{
  "n_layer": 12,
  "d_model": 512,
  "n_head": 8,
  "n_kv_head": 1,
  "head_dim": 64,
  "d_mlp": 768,
  "vocab_size": 32000,
  "activation": "swiglu",
  "norm": "layernorm",
  "norm_place": "pre",
  "norm_eps": 1e-06,
  "positions": "rope",
  "rope_base": 18000.0,
  "rope_fraction": 1.0,
  "qk_norm": false,
  "attn_scale": 0.125,
  "bias": "none",
  "tie_embeddings": true,
  "parallel_block": false,
  "init": "normal",
  "init_std_qkv": 0.0188,
  "init_std_o": 0.00383,
  "init_std_up": 0.0188,
  "init_std_down": 0.00313,
  "optimizer": "adam_variant",
  "lr": 0.00098,
  "beta1": 0.95,
  "beta2": 0.98,
  "weight_decay": 0.34,
  "lr_head": 0.00873,
  "grad_clip": 1.0,
  "warmup_steps": 356,
  "schedule": "wsd",
  "decay_fraction": 0.581,
  "decay_shape": "linear",
  "final_lr_fraction": 0.0,
  "batch_tokens": 131072,
  "seq_len": 512,
  "doc_mask": true,
  "train_tokens": 1020000000,
  "steps": 7782,
  "dataset": "wikipedia_en"
}
MLP neurons of a small language model. Each row is named by its layer, matrix (gate and up: input weights) and neuron, and shows model dimensions 96-191. Each number is 128 + 24 x the weight over its row's rms, rounded and kept within 0 to 255. A neuron's up and down rows have the sign that makes its largest values positive.
After each neuron's rows, "fires after" lists the tokens most often just before its 100 highest values on Wikipedia text that the model never trained on. A number after a token or word is its count.

L9.gate550 [132 138 133 135 115 144 129 124 165 109 137 159  92 145 103 115 149 161 131 165 106 131 153 117 138 139  95 126 124  99 129 103 113 134 111 177 119 127 116 142 127 139 142 123 109  91  99 115 137 143  90 161 165 107  99 124 116 146 132 123 121 128 127  84 108 120 142 124 150 102 118 137 153 103 115 131 140 164 131 130 161 147 122 186 129 137 128 148  99 128 102  89 131 107 106  73]
L9.up550 [112 114 112 117 112 122  80 124 172 137 105 126 129 105  85  96  80 142 144  80 117 159 126  99 108 138 107 132  97 110 127 131 161 145  99 103 158 155 118  97 144 121  85 133  85 120 116 139 117  97 121 147 162 137 113 118  89 149 134 124  97  96 118 143 159 110 111 174 136 114 124 131 120 101 186 115 131 108 129  94 140 151  89 130 117 102 144 159  66 123 133 145 171 136 133 111]
fires after: " the" 50, " a" 5

L8.gate668 [121  95 151 109 128 135 107 137 131 123 170 155 167 118 146 144 136 114 132 129 118 105  91 100 104 136 150 147 133 135 133 105 136 138 107  74 133 146 173 142 171  92 109 148 135 155 155 111  87 107 152 135 113 125 125  94  90 125 139 124 121 158 110 138 125 129 135 140 176 101 119 122 137 153 131 103 107  97 159 110 157 110 126 121 143 126 148 142  91 126  98 123 114 104  95 180]
L8.up668 [124 186 152 137 106  93 150 124 119 148 103 138 122 133  89 130 122 145 111 108 124 146  80 115 165 114  85 193 118 149 101 139 127 148 122  91 134  93 177  83  72 157 138 129 128 159 146 145 122 148 154 123 158 163 142 154 170 105 149 166 148 137 164 141 118 111 115 130 103  91 144 145 161 139 147 125 157 159  95 132  98  92 145 134 134 176 112 143 135 100  94 132 100 151 135 130]
fires after: "," 35, "." 22, " where" 6, " until" 4

L8.gate454 [114  98 166 108 185 122 167  76 106 127 110 140 176 126  92 139 145  62 112 148 104 127  85 100 146  95 122 148 112 133 144 130 117 141 142 126 145 129 144 151 132 134 153 112 103 145  82 143 138 112 115 139 123 104 118 144 150 116 118  94 145  97 134 139 130 144 101 130 188 148 116 129  97 113 122 100 129 141 126 111 143  80 107 161 115 144  97 172 122 132 108 123  99 127 160 115]
L8.up454 [183  65  84 105 161 144 161 107 130 118 135 110 170 141  97 155 142  82 164 106 127 179 101 112 138 114 116 141 111 152 134 142 141 135 141 106 146 121 127 141 123 126 133 127 117 149  96 162 123 125 167 123 106  81 148 181 186 116 123 117 152  89 147 128 107 132 119 184 161 146 153 122  76 118  90 121 109 117 158 112 122 132  62 140 104 137 117 163 106 140 140 113 117 126 116 169]
fires after: " a" 55, " A" 4, "-" 4, " an" 4

L5.gate625 [122 123 169 121 134 120 164 125 114 138 148 191 131  99 110  77 120 180 134 116  99 113 122 132 139 107 137 102 116 141 121 181 142 132 124 103 130 120  82 145 155 165 110 131 118 151 118 108 118 117 127 101 113 185 142 106 118 124 171 143 130 140 153 179 142 128 148  66 122 137 120 129 101 135 124 109  86 116 122 106 129  97 107 143 104  97 143 154 139 136 128 139 150 128 130  91]
L5.up625 [125  97 112 112 146 170 167 120 159  82 112 128 101 110  85 134  89 123 165 151 113 138 128 165 141 122 127 119 143 133 169 126 141 131 125  91  96 141 146 122  88  89 132 162 116 161 145 134 113 131 146 111 148 132 154 129 153 118 124 121 121 109 178 127 163 122 116 117  86 119 137 141 115 134 165 155 141 139 145 127 133  60 131 122 114 104  99 140 101 122 113 152 105 156 175 142]
fires after: "." 37, "," 19, ")" 17, "\"" 5, ")," 5

L5.gate664 [118 148 118 143 125 149 113 126 100 112 144 147 120 131 136 103 118 134 109 112 117 111 110 128 119 139 128  86 117 151 171 159 138 138 120 177 128 125 165 108 129 132 115  93  87 138 136  87 139 116 139 116 159  79 136 151 134  99 128 135 117 125 127 104 125 124 164 121 170 112 132 158 116 121 115 135 129 158 154 155 122 105 127 155 146  95 147 173 110 127  92 103 135 123 140 110]
L5.up664 [150 115 132 168 137 157 107 134  99 106 124 139 143 137  90  96 151  88 103  77  89 115 157 122 129 127 141 106  94 124 172 153 109  69 126 139 118 109 114 110 139 152 124 164 119 133  92 105 153 126 119 105 169  69 142 136 124  80 160 124 120 102 117 151 113 111 146 129 183 142 132 138 151 114 114 148 106 130 113 122 173 113 159 107 155  97 125 174 141 149 114 115 145 103 146 112]
fires after: " is" 31, " was" 19, " has" 7, "\n" 6, " had" 5, " were" 4

L6.gate609 [121 137 139 139 188 139 141  65  96 118 112 138 122 129 125 116 127 158 122 130 130  99 101 149 116 122  44 142 101 165 154 119 114 129  84 134 159 143 153 119 116 138 165 159  64 155 107 126 131 174 142 164 128 125 123 112 154 132 157 104 131 128 131 128 142 133 154 108 122  75 124 115 129 122 125 123 116 128 130 147 131 102  77 127  98 115 115 155 128 121 116 136 118 102 154 126]
L6.up609 [136 125 121 143 165 128 117 105 128 132 117  97 142 129 109 136 112 135 134 126 125 135 151 107 130 137  59 153 109 148 132 152 105  86 152  96 147 142 107 109 125 136 107 145  66 106  71 134  82 135 114 149 123 115 121 128 122 142 164 119  95 156 107 120 156 126  92 141 147 115 161 123  98 100 132 131 152  90 115 136 137 120  99  81 117 125 126 114 146 160 118 137 141 118 177 146]
fires after: " the" 37, " The" 10, " a" 6, "s" 4

L7.gate350 [116 160 163 109 133 136 145  99 158 121 165 140 124  79 120 172 157 100 101 130  87 105 130 139 126 151 103 158 134 136 135 112 160  74 105 101 115  87 177 118 106 138 142 132 157 112 104 129 100 139 123 136 122  83 157  93  84 134 112 113 142 111 170 126 113  84 115 100 158  98 125 116 150 120 144 106 157 145 130 120 144 131 142 123 106 132 135 132  67 126 163 160 139 124 143 134]
L7.up350 [123 124 159 105 154 142 132  88 122 117 164 120 154 207  94  83 153 109 131 122 107 178 146 116 123 103 137 144 137 126 124 140 134 144  97 116 138 124 127 108 133 175 128 133 109 154  99 108 114 149 140 158 131 156 112 121 162 153 149 157  94  85 140 126 132 112 166 140 153 150 129 119 156 137 114 144 109 154 145 127  89 111  92 157 135 179 129 112 102 140 115 103 138 125 125 109]
fires after: "\n" 63, "-" 11

L5.gate471 [115 116 117 151 128 126 164 174 134  97 106 130 154 120 122 166 131  94 124 105 126 148 113 169 138 193 101  89 158 151 151 148  98 129 134 108  99  99 118 110 155 116 107 129 135 114 182 119 144 178 146 132  91  71 109 151 108 138  70 122 117 160 102 144 120 134 131 129 152 127 167 138 123  91 113 119 123 105 155 122 117 126  95  97  99 140 149 170 110  97 149  94 102 192 103 120]
L5.up471 [138 135 124  92 136 191 132 117 137 117 170 100 111 155  95 113 100 117 137 119 131 186 122 160  68 108 136 130  92 158 160 210 132 142 136 129 133 147 100  96 105  98 134  98 115  55  75  93 129 159 168 111 143 151 181 105 122 118 128 172  97 136 111 180 138 133 144 105 141 149 144 151 133 126 135 138  91 124 148 142 105 111  80 125 135 122  82 154 121 107 131 119 127 121 186 114]
fires after: "\n" 45, "." 21, " \"" 8

L6.gate35 [151 137 143  70 126 154  67 108  96 147 143 155 165 128 130 190 104 130 116  89 120 110 146 152 151 101 133  94 128 150 150 169 129 121  89 133  88 111 150 108  98 127 144 134  98  92 103 117 112 137  96 136 139 113 134 174 114 122  83 116 137 110 143 111 107 117 145 107 175 116 124 148 131 114 140 108 139 115 111 112 118 148 100 112 124 160 180 171  98 102 134 132 141 128 156 138]
L6.up35 [203  96 150  78 138 162 110 154 122 146 142 101 148  93 120 150 118 142 123  90 137 115 123 158 106 151 153  72 113 169 180 102 108 126 147 107  83 113 143  85 105 124 120 135 125 109 105  66 114 132 103  96 120 165 140 167  98 113 123 143  86 149 119 140 167 112 134  92 136 152 137 128 106 100 173 163 120 123  80 113 115 113 100  91 130 131 157 146  86 118 187 121 124 127 140 112]
fires after: "\n" 84, "|" 8, " |" 6

L7.gate111 [134 111 148 116 126 138 130 131 115 136 129 139 144 120 111 166 131  88  96 114 108 145 175 127 140 132  54 125 178 200  88 195 143 173 136 100 117 116 151 141 149 121 110 114 108 134 131 101 102 171 100 121 114 141 116 146  74 149 116  78 167 195 132 118 166 116 145 139 126  93 141 148 119  96 133 103 108  90 178 114 117 115  95 156 137 130 150 132 133  52 163 164 137 164 112 149]
L7.up111 [158 107 130 158 169 152 117 117  81 111 144  78 174 105 113 144 125 133 130 132  86 153 165 137  88 134  96 129 154 136 134 134 107 137 133  99 129 155 150 103 125 138  89 123 113 192 170  62 100 149  98 127 119  91  91 187  77 116 156 111 160 166 106 151 181 135 137  95 132 152  97 149 137 106 150 144 128 106 180 142 125 156 140 122 124 118 142 139  85 105 149 131  99 146 108 129]
fires after: "'" 31, " " 14, "field" 7, " Ajax" 6, "ğ" 5

L6.gate354 [137 145 148 105 111 171 170 147 132 113 134 120 135 151 139 120 158 167 117 147 134 102 113 133 101 131 114  90 157 176 129 182 118 159 131 107 131 142 131 102 142 162 122 142 120  73 121  84 135 122 111 112 144  89  96 206 138 150 149 116 142 157 152 125 174 122 130 145 121 129 142 181 115 133  66  81 134 114 177 129 146  92  97 130 107 126 101 156 128  96  98 143  87 143 134 166]
L6.up354 [134 127 115 144 138 108 147 132  89 114 145 141 174 135 134 148 122  82 126 108 157 138 130 127 111 165  92 133 160 139 143 141 125 104 123 111 137  91 140 122 115  99 134 137 102 146 125  91 114 125 149 148 124  35 133 144 145 123 145 178 123 116 114  79 110 169 133 163 127  86 129 166 151 142 141 125 146 146 134 126 125 117 131 144 171 148 140 117 123 144 209 121 120 187 114 108]
fires after: " is" 19, " was" 14, " and" 11, " as" 7, " It" 6

L6.gate530 [178 151 123 139 157 128 117 101 143 158 129 148 127 131 127 132 129  97 141 132  76 103 137 106 130 123 113 143 141 109 133 128 117 142 158 133 148 108 180 108 161 120 124 139 100 106  96 109 140 144 132 133 101 112 151 100 146 140 157  97 143 101 143 107 145  59 142 107 101 100 127 134 148  92 128 136  95 143 113 138 144 130  84  80 158 123 113 135 121 140 162  84 117  85 163 111]
L6.up530 [136 151 165 100 162  96 204 121 127 127 108  85 138 112 110 118 113 108 110 149 142 138 110 128 106 151 157 100 164 100 139 124 119 133 123 142 104  96 123 103  68 141 136 125 103 121 147 127 127 100 140 157  97 166 127 122 118 122 151 156 142 128 127 106 133 161 118 124 141 154 133 162 154 145 158 103 105 128 148 164 103  93  98 142 118 112 130 129 146 157 125 107 126 146 152 110]
fires after: "|" 80, "\n" 12, " |" 8

L6.gate547 [ 63  99 126  93 160 123 129 125 132 177 139 156 156 131 115 152 147  83 114 119 145 126 121 139 109  97 106 139 157 164 125 151 125 155  96 111 138 124 141 174 129 113 131 109 153 144 103  94 152 130 118 107 169 102 134 137 162 128 103 117 130 146 127 156 109 115 142 112 121 134 124  78 140 121 130 151 109 135 121 108 109  94  67 149 148 159 104 111 110 127 163 137 125 118 122 112]
L6.up547 [ 85 103  98  93 161 108  99 155 127 127 161 118 116 146 149 130 144 110  82 120 113 143 157 124  94 180 175 102 124 186 184 124  76 156 144 122  89 161 132 132 116 107 119 121  98 160 146  59  87 124 118 101 126 103  97 153 179 115 151 177 145 145  80 134 142 122 127 112 116 144 115 123 143 119 154 113 152 152 108 143  69 125 144 146 123 137 155 113 121 102 131 165  88 121 141 113]
fires after: " " 47, "\n" 26, " |" 19

L5.gate606 [146 148 148 149 125 119 121 131 162  95 119 116 155 127 151 124 164 129  99 144 130  52 125 126 100 141 116 112 135 161 116 135 143 134 148 117 125 136 112 101  66 103 166  80 126 141 174 125 138 116  90 110 143 107  76 175 139 117 106 122 114 126 137  98 134 145 120 152 116 115 106 117  98 109  76 108 121 132 165 159 111 139 118 147 112 150 104 112 116  64 177 108 145 152 112  94]
L5.up606 [112  96 170 129 126 123 121  70 163 118 159 142 129 144 100 105  76 107  58 119 115 144  95 163 149 101 150 135 170 105 147 152 118 152  97 163  94 137 114 135 102 135 182 153 150 139 136 109 129 158 155 150 132  75 144 165 197 136 129 146 155 114 164 157 139 108  98 118 157 155  68 128 138 143 143 157  99 147 149 121 124 117 111 157 107 118 129 125 140 136 133 110 112 154 126  75]
fires after: "\n" 41, " (" 27, " \"" 10

L7.gate181 [128 159 151 118 136 138 160  94 129 108 172 114 125 156 151 128 122 120  89 138 127 113 135  99 143 127 157 155 107  96 124 138 147  93 113 128 184 130 180  74 134 157 128  89 140  92 118 123  92 198 139 158 169 144 150 111  97 113 121  82 126 178 152 107 122 133 118 144 113 126 177 120  94 139  88 136 125 129 108 144 128 132  89 123 120 131 161 116 109 120 169 150  67 122 158 120]
L7.up181 [116 121 104 118 163 161 124  91 135 118  93 119 126 174 132 138 105 166 125  94 132 116 102 158 105 112 140 100 120 147 177 169 143 124 137 102 130  67 144 140 106 142 122 126  94  91 115  96 128 127  91 155 148 130 110 150 121 149  85 148  97 125 156 163 114 126 121 107 153 138 136 144 123 113 193 122 126  86 146  96 100 125 131 155  96 150 161 156 170 122 128 112 122 129  98 137]
fires after: "\n" 46, " |" 5, "s" 4, "'" 4